Weights of a small GPT-style language model, trained from scratch on English Wikipedia: learned positions, a variant of Muon for these matrices.
MLP neurons of a small language model. Each row is named by its layer, matrix (up: input weights) and neuron, and shows model dimensions 64-191. Each number is 500 + 50 x the weight over its row's rms, rounded and kept within 0 to 999. Numbers have three digits each.
Before each neuron's rows, "fires after" lists the tokens most often just before its 100 highest values on Wikipedia text that the model never trained on; "fires on" lists the tokens most often at its 100 highest values on Wikipedia text that the model never trained on.

fires after: "b", "er", "l", "el", "i", "d"
fires on: "y", "ther ", "of ", "ag", "ly ", "op"
L4.up281:429482414554419478579532491464541473534535552470554426530572465519514413551466439544529552389424522481497543473511506595499510551555576406438477454549566483523459476489553538528514555470471450506556488349517513518527567389528517549539587519459477439496473444487417519487569472515502587485398488528519373557477538498465479449542458543551398416543526507419500515584439413486537460565462

fires after: "als", "all", "ul", "ev", "t"
fires on: "o ", "y ", "ly ", "en ", "er "
L8.up209:567547483500487527442489535474465435551413468462513520540559519531553543462530412434496489506525480546493561479582525529453466446522460470557561507500570510435557582538488475449427390437550458600450498533558469415505544488512401474370440437483464378447515536562573447382485506505518479565453560523469569493526490512417531519451500514475505538468584526472484497475529529468395401472572

fires after: "a", "an", "s", "M", "m", "n"
fires on: "st", "and", "y ", "th", "l"
L7.up746:528505443573496438503473496514504540512529491569556555578612552476519472485584494510527409670534560428516482484531531529516535573576422479437523457464591441576528521457470473445511574530443477518512442334558436353384482424458598394428407512560526477573463423521557529501490519507489500604476492457464460443464543555518468519442540542431525507467503481493496393543582559560521475459526

fires after: "v", "con", "on", "c", "in", "tr"
fires on: "ol", "str", "l", "f", "tr", "cl"
L8.up608:472495433551534567379501360558510649538493468453549573529494549492464552520504417466491500464530511504526518501407522523481619527549506480430600520535434497514573455553508419524455408493553514541518493513444528543472455396473521563515544550533504567441570415457576546505445459502598532554580546550579481438531377407493516574536478440477495604548503511507554479496522505515353566475517

fires after: "l", "d", "i", "b", "f", "v"
fires on: "ow", "ing", "et", "r", "ed"
L7.up458:579549458547499547457574472510470457485537454490521514577518513529438534502464465549466534443484498500576595493497543532500467560491560511530567433505461525480501490538489497546494542491473506505511415446546532470515466467485519547552453493519534430500419546489472583488463489411460601485473535504493418625494491524411531449552444544498538459498457482534439526525512456511510500451527

fires after: "ter", "ac", "in", "s", "fr", "u"
fires on: "n", "ti", "ic", "ist", "at"
L7.up297:499462511473480529491498500579502405451425463399509509396404545559438453420458405520536560471530505535462530454434477525543501499524538530463462553567461542426497596520508426455478524565513496536442598505529448448516533530497413484511494577490528554527479526432518538412516469484480574567493437425525458481543533462410528485563556513503565634592479559540466464523390613485432451506520

fires after: "l", "R", "i", "r", "ti", "or"
fires on: "o", "ou", "f", "ar", "n", "is"
L17.up738:527552490446431426508506523537461491497518536498463576557515571416502564448543415484530448445451562496491462503553477477463501460370502384554500585554515514393532562473573550507465441484590551518535498508454554494599566456536484619524478418556488495538422431535445501487494516456448463560471473532424529550528437546499504519450490373405577462471568435432461444536500366469597500519447

fires after: "i", "c", "u", "C", "li", "o"
fires on: "an", "b", "th", "e", "m", "a"
L12.up359:462551413521505456462523419514492477594547543549460412535571571539498462501568488497494514432488504505481476548425537501517500548554517495481489512431429475503411496547523452521509473409453471394382514489460610512574591432503519475508522517510558578462527578470514464539465424474439411502488554533589479596495456465522498417586526487521475546504458593535493556468491423563418555482503

fires after: "s", "ar", "R", "h", "H"
fires on: "igh", "ep", "l", "b", "ing", "al"
L12.up260:512407499565396541445536458511498553550548501511536453499557427436364537488553507580512440542439523506539483448466521528516542593519577494515577496506476484454539488521570506547464535579486519449442549446496501486351500470496521470489488559537509523495620548464580521510491490506425490430500481517467414477478597538529490550493587509468498537497493447515453523426406544462530559511469

fires after: "f", "K", "F", "on ", "al"
fires on: "ir", "1", "re", "ar", "e", "s"
L21.up429:393461426527496467561456444539479518484484529460484549412575579485533498416483522482554549537520570536471481532414507534550462485470493474457598461496517479422503541553475478539517470588464440460457598490500495442388545446461487549423520557470505442483488529425535518379384400619489503553474473470466481467512447583478492538515525523480500606444521497463487474481519553493512448533520

fires after: "d", "s", "S", "sp", "e", "ed"
fires on: "uc", "ov", "ac", "v", "b"
L7.up185:491467539511457533499377483523562376494401514421488464466512527519419487519457588503540514555487461428458387538473501601528557449525470457535422452599577512451463467499569505553494487466409570592500524505414499511571539503553462486454493447466521491540482429543431472524497511407463458407463406445544501501554448512443536504503542549387499515496542521537468452448460437554550554542511

fires after: "b", "ol", "(", "| ", "em"
fires on: "or", "19", "p", "om"
L21.up416:539508429593520440529417590502493517500527555506555534500406479495477492558571506542496461471375529508500520476516506513589456618430573479418527523462552565546530555487504528454618528490554508500408415513531488458494565421586507502505532548442545381570545520384475536537454487436482379436511521444411511452519513500500525481432447496569424480421414479453523461447445441562507566474555

fires after: "2", "| ", "1"
fires on: " ", "5 ", ". ", "l"
L19.up415:444391455387474578508449413465474478502454547550503516478434446440470535484532487553627573507530490526519453580456516537444477476534537449505470474615505510501496458504389466421566592535394491595476456491499435560528528475474476572540492464478493475608460447530517537448564561489592418495460492521554476547651486543473456476488564504469512518581506461528491493534551477499505496470515

fires after: "f", "o", "h", "F", "l"
fires on: "o", "ot", "ri", "am", "il", "z"
L4.up235:565515517402543556439448487477510467497441498509430499513529464529425512544498544514467502564472521412597578476515580459504543510628479500486533478527565430550474483458492532492484482493464600553442478523483531483434409506554486443528467573476450493446457483468548491350513527558413497584511613572553499474513422444616433462510491492529497521543553487519575665519549463579552459560607

fires after: "m", "an", "er", "man", "s"
fires on: "g", "l", "ar", "s", "for", "v"
L12.up494:539491458566487536528546588578490509558472649519615622535587540478534541599526443544528470567479520524432565430543496373452538479460541505414498506497503478442563662492549559460496527520510501499518420442431537469350609442482503525530434481577588513474506507535543496502441548460449526488416541397412432477496452512421541493557559461458550484482525495597476394503375428486500478512520

fires after: "an", "'", "un", "d", "of ", "D"
fires on: "-", "s ", " ", "g ", "en ", "ad"
L7.up690:575579527512537573437494414491577544566498535518543500495509561498468526456511527533611434550508444484451505545458512442434451578558419477442523568614448499487516488551544447532477504570546506528429481524575484485480497501558507457495457533418444503476415493519580518592468420507445483568426515530442621597522539569458469524478475486417563522494490448482473544529492390480558532507513

fires after: "\n\n", "be", ":", "s "
fires on: "=", ": ", "en ", "is ", "\n", ")"
L5.up499:521557426517503452511600495446472547563520451513451544550458437459481502545541490477506536439496475504557533543591341597511501530564545482535525544542482532492455586450458534471558495493451499509462567508563507524460512521545481539486603497463533599604499504403521543513475538476430380493512479473470561543580454519458497511504535524535460499447446488477494529535475470468528465487515

fires after: "o", "ou", "b", "ti", "h"
fires on: "s", "f", "x", "in", "ac", "s "
L4.up669:479505501525487505509554388471493476511538527524549547575488493480564519473502550477479489526481521431365565451533446562416432494418519472477525481512448438555453518483521587512596463479526497459470453486518540467501483580518564460484481506520448361497535429504550457533437404535558455453430475551502474639539450546499408480489461500429469497474511390601473572593446603553480454444579

fires after: "e", "re", "ut", "is"
fires on: "er", "en", "it", "igh", "el", "em"
L17.up239:504405438494362573426469480510535471381516555518561447429463549456500524573514606468537528436537486500553452461578413509503514445537551528597596414482491431444565501508497475594514520514634505487567529510434398519523537577506489430468556444408548540490553418545582513574538476494514538484424539390525494385584588497479530494477519479544569525498526499463486532471431429454565481460446

fires after: "em", "r", "ri", "o", "ev", "ed "
fires on: "oc", "b", "ati", "ol", "ic", "y"
L12.up174:460487453556467494465477533545540419433501540508509517514525521494543454541585479437522469439431589532482485414475609522503500504455524475548472523469460448559458557523453464510480514389412495562582530375478574439591514525490520518537453459536418582467492552455490484460500538467566591481479414496528458475580480518461509505548468471454529517601467477508476388555363452432477486465619

fires after: "ar", "es", "ou", "Mar"
fires on: "i", "e ", "g", "m", "l", "er "
L5.up398:588433517435551526597607519565578490400489455453429484452458544542495482451518445507503486522602538478535539489546462515496453503541516500503602511524512486511482506524531514384529514517516471531498389501442550450500532429452416490394421558470485492385457482533557454486588506465494456501547563550443533440544451500543567572441529511508517483450573522503507494504472468567545485432600

fires after: "\n", "v", " ", "\n\n"
fires on: "- ", "is", "pr"
L11.up318:497468516504470546467542461503521463565475492493521384553515507505497491573495504462497587528471435491416504541448490505415460512527586560383425494448443550481472501516475549573530522546560497506450546481535508458544475524523454482405444473408486472540385543432548559580419435448454450508559435426482545448523504484530461591482637534466557553403575505502500539467473543549439413538492

fires after: "ar", "ep", "p", "par", "om", "sp"
fires on: "t", "ic", "en", "is", "an"
L12.up618:461473537539440396532480551474564449555567478503457488511471549455486523478613427498582471538542521472543389489576494545478520539488496524391442477549560453586536539535580513501422560444555475465448617573480487520509485429458538517428529509493513437456449505479518574439501535461504470491500542443571550519487471487417448618517516524390378491577459552502497499453468573602485501504449

fires after: "1", "5", "sh", "6", "2", "3"
fires on: "2", "ow", "1", "0", "4", "20"
L8.up673:517505552573556413451429380527519476590463504527563464533452484507414596448526476441510438540530530533623539475528549486411478492445547545468451472563467450587486470526479550491484576475512530535473519488581482528460389454524597439464555510581482466482559555504472536479540546453485507449403527488563444537523503546448520502577514569500497492559424516517595547575423498557473498486467

fires after: ")", "s", "es", "\"", "e", "a"
fires on: "."
L7.up696:476511557516541502558463488510426439496617406503519493465516485460505456521532518482492481513574544532517443585520451589486448526538509498524432511551515468546494484474429566430449597451549493587493556510504501421467518574464553470522518495485495499547565535526610456481469461402525523541536471566476536493485452531543435403437522625490502437505558499492471453619480489582427501483514

fires after: "P", "p", "n", "N", "e"
fires on: "igh", "h", "at", "or", "et", "le"
L4.up619:558571529552458502485531481504482536543417514488475531435496557492405406557483468485381462514574498566558441534511476546460627501516562499515447449526419410559526541520553426401438491460528495449524417501467465397479506503510473547499528541492554474541425462547544501549453489534543636568451451449479575489439548497464469533449489479515416420539497450531427543525457418542449549538469

fires after: "h", "H", "L", "un", "it"
fires on: "ad ", "on", "for ", "an ", "ed "
L4.up705:483423567515457449489502491527425497561477544485574473525461511533565446471459473553492413481519551523399599401467517497526495632531437428397525499474565568530496601526509625472539535467567424475524494506473517473497561474482445417458473542485458568423596454489526442566502434500508486443433465556539571484484493501460433524434415555506425522561484425434584559469465491440546547600426

fires after: "ri", "ag", "u", "er", "s"
fires on: "ag", "u", "b", "c"
L19.up614:495536508482494517486531526526513410494407574549371516587506589474508483447511465573453547484483495549445572518454624588537571496551472502481543544493478508469496460529529453484567566470585511600449402489433583447476465489466463499464488443384462432535460659551497470451533558562513502494522496548558502471567483490388513462379468492492579445481505574433538466551436448477549572511550

fires after: "i", "ri", "er", "si", "en"
fires on: "ti", "si", "I"
L16.up620:416475558452520520468508575459497478409431522461494521390500560462533506479499518436474473449547538507489490524522497578591524500466514518494459571436461465353522596425538408588424482452468499490486434521588490390517571469435481491553506546485507489489518486469513664539562611496524514486424466457480420554554534463507546521549451541470547526539504403428520453564452462494462377518606

fires after: "te", "e", "ed", "er", "d", "y"
fires on: "uc", "am", "am ", "m", "ear"
L15.up693:506528417534459495485446502473511484518501428525546529448535533433539503536557435587496581500520535446488498506467493540485453474526462433592438546516449444410494574420603455506465574420416559577618518480517515523534497565595452387446424445531466439553467454482424519524546439408533516560416461503497430460463477464456450480543468588439492549495503510472505475444429485484567448503517

fires after: "J", "pr", "ap", "P", "t"
fires on: "t", "an", "il", "rec", "pr"
L15.up510:457452547449554522453459517454589448480520486497385440491375429488473454498460465475500489541528458532480537485513474496459509481523497558503581523502517517515513503483564519474503456507543478532501503545531518522482495447487562513532449486550520490459480424449479587433457537521477404538549514512545490478545505460465549458519488422365538430505572574532522512519497509492523419521403

fires after: "i", "l", "em", "an", "il", "al"
fires on: "s", "o", "i", "oc", "an", "an "
L17.up460:404460453594589482544506467524522528504603490404529466526515584486547535437466509528593542449507592456548457402471441436519454550425437436546517533473458549556548510543521544423480484467504541464481598465507534358528571512459454530534473523557436599571591503539573508418530492531545492517466486603586467575501474360520498553521487451497528525507483454479551434543474462489467533461554

fires after: "r", "R", "k"
fires on: "it", "ol", "en", "em", "y", "es"
L7.up307:445460374545501548524491550477591453366517530494485523460540523422519473496528605454601590497450426525536492488518460467463531539520486563447524509469503534502519420474547616492607557505568506538413500472471565495496571540522452463548612474465537502556524416461451517483517489549481354484399446489588442494543511448543522550563593527447445461448501426503495485496522483453486556488469

fires after: "ar", "il", "h", "ol", "H", "el"
fires on: "d", "d ", "igh", "oun", "l", "v"
L7.up80:522504471476418464565484450562416514630477476516598543531475514484454554519480497512516608512418460447540541457453435488575521539473536594469527510581425413465524493492487579501497552492577512536479593436550486442450527560443490460459505538468499516444525491534569459483496482522485486502505523518561392552504394509577560517510519478475549475576511441417467527420431499555591492479463

fires after: "R", "Y", "p", "Al", "P", "m"
fires on: "ow", "end", "ear", "e", "is", "id"
L4.up104:484513499599470553425557497524490465436544594607457463443590493474435484461457552579509451467518446506422571476476537530413525502549563599497530587543529510465444494588509459547365481587494518483484506393598484552414573482460488512581333480545606539614506540500510481526515470465534508464501446549524434500578496525495490590545504531473407529449411563512440547395570415531466491503540

fires after: "t", "pro", "ex", "per", "con"
fires on: "j", "pl", "in", "y", "for", "om"
L11.up407:422523427417483421595577489461555483449497556513455611541517392520473408510495555471486393513493557564485507431471540515495462469566518580544455530449612516499553508502447548499497491483458541469558449508542533489440480536410507504542498449554594559476461529459471567548429467503511495432552449505427534441478557411481516436462381509337571473622505601544505511433427487419479531460517

fires after: "S", "e", "er", "s", "t"
fires on: "ain", "n", "ep", "ist"
L5.up727:563453512488499546469449470468526485500494525434571520392530617522520484484476523540611604469438448507435489456474470526565563488577465483416479525438530509506494587507513536541436494509544499496525489489443484496485484556530435474408552456475483379542484511437478503460540523593570574497451510429458551506569506466442488404484557590470539451630463556490498509561495495602425486482491

fires after: "s", "o", "f", "S", "ar"
fires on: "oun", "in", "y", "on", "ad"
L21.up58:535485455421572529479500511527484501464486582518551597482492536478554541482452473546519493514494561524578541457493511526525523536604544475469495498538491434536510508457540447460413508546516576622534486549382377444532482562449456489526566539490539460502611585495429524453453476476496502607567486483417516516551410598474466500446506416464507598496544617454489541493454428544476486554452

fires after: "on", "l", "at", "t", "as"
fires on: "ly ", "t ", "l ", "er ", "y ", "en "
L5.up93:538496483521475508409434477439578591467423469390505502550563523525445465571523500443452453430456460427513483562538511554500496559545462503465464585474490589418443551498386428442512448491515517508517489513515504472516628518525439538417481443597501482509454604521466510429507448562488557588501510512458552471536484405466565465502472520500482491526605571484528494454509457514465460562568

fires after: "un", "an", "es", "as", "im", "at"
fires on: "d", "m", "c", "s", "l", "r"
L12.up501:526518451532464503493504410537482471559591499474488486583535533484536548531596503464482489504449520431461452453535565430488474512607454540541457471434509508513426499519447513596475592499464462516484428550538520469518519477508439406537462482515475514536491421574540502519500540551520544509554582485485508559575403551510599501496533442555502549461490532510441545487576501389347478408536

fires after: "i", "b", "d", "en", "ed", "St"
fires on: "ic", "et", "i", "t", "ti", "at"
L17.up476:351515530528475439484439490557367540529475549532491480466461504490468474572484475524482467375477479451518481467492553616571492493532526485424490613474497428495497501474453512527449533447535530488496427495449525507591517519465550524568554523510591474436505404448613540492562478491492555500474501563474569526433485463424529488496399414573508564479506477591468535496431547517442454532561

fires after: "d", "w", "D", "M", "f"
fires on: "el", "e ", "ou"
L8.up655:568577573513516494589581500471566616449530493528436507548486519586590465521457461438519512611569515533546502481453463506479550511470449487431454428515479541369493490581525544478493584480593482434448460491513404548490506501577496523472469488469475443468560524423522487481518500548448484570398534458533552424435615515535529543486476619514542515378482494484474504470522501443534482476468

fires after: "h", "av", "wh", "th", "ak"
fires on: "e ", "av", "ing ", "at ", "an ", "as "
L7.up598:503448522430515395579564454501562549546509495455496497504542497520530461414468509434552463521431533609504479514532528508438520398524526578459486503445585527493530500485409423443539505509489385519525575438614470454418554531469503505533527571467528501453507515508570510532415542532453557492513506512619495551470569574498437579545498494450529527455511516570484544474524585439471470502461

fires after: "'", "it", "A ", " "
fires on: "s "
L5.up333:535550425528465517462477503513448517518530549516544552474504457413524499492479446507519594531435400490526431616494498617429464574469480427494642544511653578506493471571506530467523440422562486514486552477497599565501434556555552544561494544470480624519473436503523504514516482524473468488510525392519539439510447396522453530516510591439491503452573517508530535484442489493400469483465

fires after: "d", "ol", "L", "u", "D"
fires on: "er ", "d ", "e ", "ic", "ati"
L11.up287:445499505506571576560628497449500476440459504485489590499486525465522435459571525440527485533442458470427522494464513532549435535464507466446518494556532558468568519580578580496521523432509551499475518510539543479570444662616460522419480587484460419478460517449515519413436442409456469561434487449533501489458511504482460600450493556579481541477449505485431490472498516446554489448506

fires after: "p", "pr", "d", "con", "P", "in"
fires on: "ub", "om", "c", "uc", "il", "t"
L12.up493:469496483459477500583552479517536549369518409483402556441505454499505395635537485530460495480531506525461401503551427506444542550491680520464563517566507513527377516512562457476488492410534532527487525431456485520478598492465551536493505514475548499509528493463454622502453583541526501533544496509481545438577561445403527405505532524506508548474542587544529456567497598470494417582539

fires after: "h", "m", "M"
fires on: "ed", "ad "
L5.up668:507440553507493551524531496467485472566480552582499504487588531510522380454403487577521423584544540529412558517481517480535501546550498532421510433483448498404488491511427499499465474504540553537366520512497426425502586451545380503485419532491553494534498489457523472512507530483424426485413533573498552504373462429520436554454380482512500482571563480529470571435543559467470523603479

fires after: "'", "it", "I"
fires on: "s ", "ts "
L4.up346:469578625568467497503463399378519534454483554430563529486413423557502514432465514414522438609518428508563511501446501580493542574491573438449497448471534559518449547447531542503386418480588544492480549494526503512468499548519521453501354443550522494542442388446482528597575454510570512555466528523473481505457406516503575484425498455487493502535409485492404606463448448585511461474523

fires after: "i", "o", "di", "is", "l", "oun"
fires on: "d ", "od"
L7.up716:497524520515517545519478476446504481603537488512538453510529581441578527416516504591546547536416567566454536478536482499417586489448443523484505439609505495440401463527489420524526421512546507520532468565563495457468489442531523446500516510393564522539432570495572540494489477457555469493512483477479521482432457491482573473506392380567427579528608463536535496545458530463492534448514

fires after: "con", "tr", "2", "5", "as"
fires on: "n", "ac", "–", "-", "f", "cl"
L7.up369:530492425476512455435607460461463516444476419523513506436503493552466548574483455524484502487488459484508509477454479464460511496516461492466488555433454525508596511516544475453454470536509457549641477496471450546536492502494492493496469531503412501438508535422503464603448527472521543612543566418448506527549433584416535456528585520471465588523591488535479531509490515480405462512531

fires after: "'", "it", "s ", "of ", "es "
fires on: "con", "s "
L4.up753:504592555487584528470493493380532437536485571576580595545490575531533512442530489436551528579510456486579512461404443487390505457471428452491572499527510488543449492524494506410554414525486535541417504531537510487543421477600469515488503472519549549518519450479539505574547439448478519441472481405458479560448508417464551504428454561394492566529382467514504579541453430491440495463481

fires after: "A", "O", "2", "E", "I"
fires on: "P", "M", "T", "n", "N", "'"
L8.up61:495513511464468533474485469491492557506467497600493461504476479529471552496450475525565500478515542444429416543515417447516574534533503463477482505541456482464579457465513518533447481523448493618431602506503452470510562397468458485549429520566527478469518474492524523533492448632524503568426425525397623506524565498455562406465585598466548609500591529528502457485556496572454517441492

fires after: "ch", "l", "o", "di", "i", "m"
fires on: "o", "d ", "h", "d", "t ", "ay "
L17.up174:568450490533463506475449557519549533481451497488534458443462544557437580499417539530399546530455501497512479451573494496429514515447459482536499540483445471476440551517493415385554404476508482512523490474587387562383484468454474510501565494536502579547433527507606532397508504502505563405424546541432607512463509496540587546488499505527411491520491526617452465525497539456493588471493

fires after: "C", "c", "K", "h", "Ch", "w"
fires on: "ar", "L"
L16.up762:488531416435490402467496499522510476468413516533580571473517489421494412529556503574526505551579489545440515509469610420459558489507470517508453482519495540433511494542550502527513483545546595508610510536449506429475456441401491412579511534476470535543356527411463526491565550498480486554564503514601447513431435489506577512528507481590541466457529556544507528531546478573455489549445

fires after: "2", "1", "on ", "| ", "n "
fires on: "1 ", "2 ", "3 ", "5 ", "6 ", "7 "
L22.up368:446440519540496590390434492490534471456431472481521497456536419440502549469515473497556538544477524573566480570605464487493553519527431498553569420544478475514463385453507502527547508560470504569417471457495477420415545556539488504470553489507504489607519545415541493497413614478525507477446489489482558547489490542468540518541553419485539541512412473432495463589471477511450490461406

fires after: ",", "7", "5", "9", "2", "6"
fires on: ",", ".", "3", "5", "8", "4"
L21.up573:547455567530572591460435470537413524525546553538490424495507534527502472379618455461506460503530523441589580559533457537495437458424487549473457458447497488455419506555547577493466525508598610553470420553507507511460557505515465472460558584593511430460543493360565550446490491487492632444520478518545583558420583522477522436508459551569457536474490462486534479517525505553454576497422

fires after: "h", "av"
fires on: "as ", "ad ", "e "
L7.up476:449478564510543478493536538497519467539529458428467546434494518490480471482526471563536460440469515459474498484549511491502442519525521525475501476394571526500424536394402464469550456453482419456543531523436538475433586580406582525491524589496578542509547508578584484508506543557471447392427441578521576548446471434463509442554486560431453469502516484461458597498519510470497490592464

fires after: "ar", "al", "h", "l", "or", "-"
fires on: "v", "an", "f", "al", "s", "r"
L11.up763:488520477471488466529550546440530389405510496505566560426471420502541551428524480515538484488552448452565445529554459390533401608421489494494522506519403515533552480542436514469476512557464520450489527497513561385450606602521444486604467525511499487496577551440469493497513499528532409554525579580517546503509462514503545562485484545539645482510558453551573486555535498596492558398474

fires after: "n", "er", "en", "ear", "ou"
fires on: "am", "ear", "um", "g", "ent"
L7.up269:532589563549613452521453427514511429589530502467511531440515414454605500488499520532463473553512491458465523407529482484442620512491564510516504434492588429424534470404524485591530515498446507570531553476478517639538449502493411586527519396446553550550494423508453506467540576590516508488374546474508534568506527459469445515507495448594441490449552546466489549507463460531484492487550

fires after: "ou", "m", "o", "h", "n"
fires on: "in", "g", "os", ". ", "| "
L7.up532:531524475428518440519526405463461504564517561491537458549526468535485531555507507511462391505493564484491486540515524554477523446397548535474476500394529516547441570545538565531498492481544481555570514492485566538547435524548476465471465389489531370500539485492506563525442457512508525418406526591448441639549536474587595542549475540588447506431491562471479536478482591535504458462524

fires after: "| ", "8", "5", "6", "4"
fires on: ".", "6", "7", "9", "4", "2"
L19.up637:578595556521526500527466502509539584504557473472510533591486467516535583554523474409548498458458531515583415461504491559479448542512577588510509452511513432503422494454529545538510527542564610477469405462491603533488438439484525491529456451553531592602505473583455488485523472439435476441537538509590483556358431598472521543495423523476447578501459531464569472508448382516453404542499

fires after: "c", "C", "om", "li", "F", "t"
fires on: "ro", "m", "oun"
L4.up265:548465463566545506476553498546501467534458602517552381480482543538541432471472546570445503429509510471468515563399518507553513585491547455489478482438596535465435567560483479544520473461430421479476442458435550497535458541486460392471526479534502538549544499474521493515508414609498472409542497422550575513527449574518484480458439471496461500452631520446461491491543510564497500545512

fires after: "af", "f", "h", "F"
fires on: "ter ", "oun", "ing", "t "
L5.up577:530480460518630416513431511460622534528500482537474511520454408519406535531501508529421566538539521470534470421537561550579466526524449488511513467444541529515549501520458467415499530488540495433468591569576512458444459547544534438429497496524380424461477606450513509410447475558514546535554529471577489543415446459552547470495599470528568525520498540500519564399565523512422394460550

fires after: "O", "A", "G", "R", "I", "C"
fires on: "E", "C", "S", "P", "M", "Z"
L4.up123:463416478397451466423459417498469516542516530549515518503565475590499507403431550528537476462518425424464477569598535563551453497559497468479506513456443499480569351498642461470467467574436500491507551580513464464424455444584521471504547571566498470435496502539476555503510499561551485551556368510447567397464433552485505431532505656502557473436590539479481481517508405470441494542455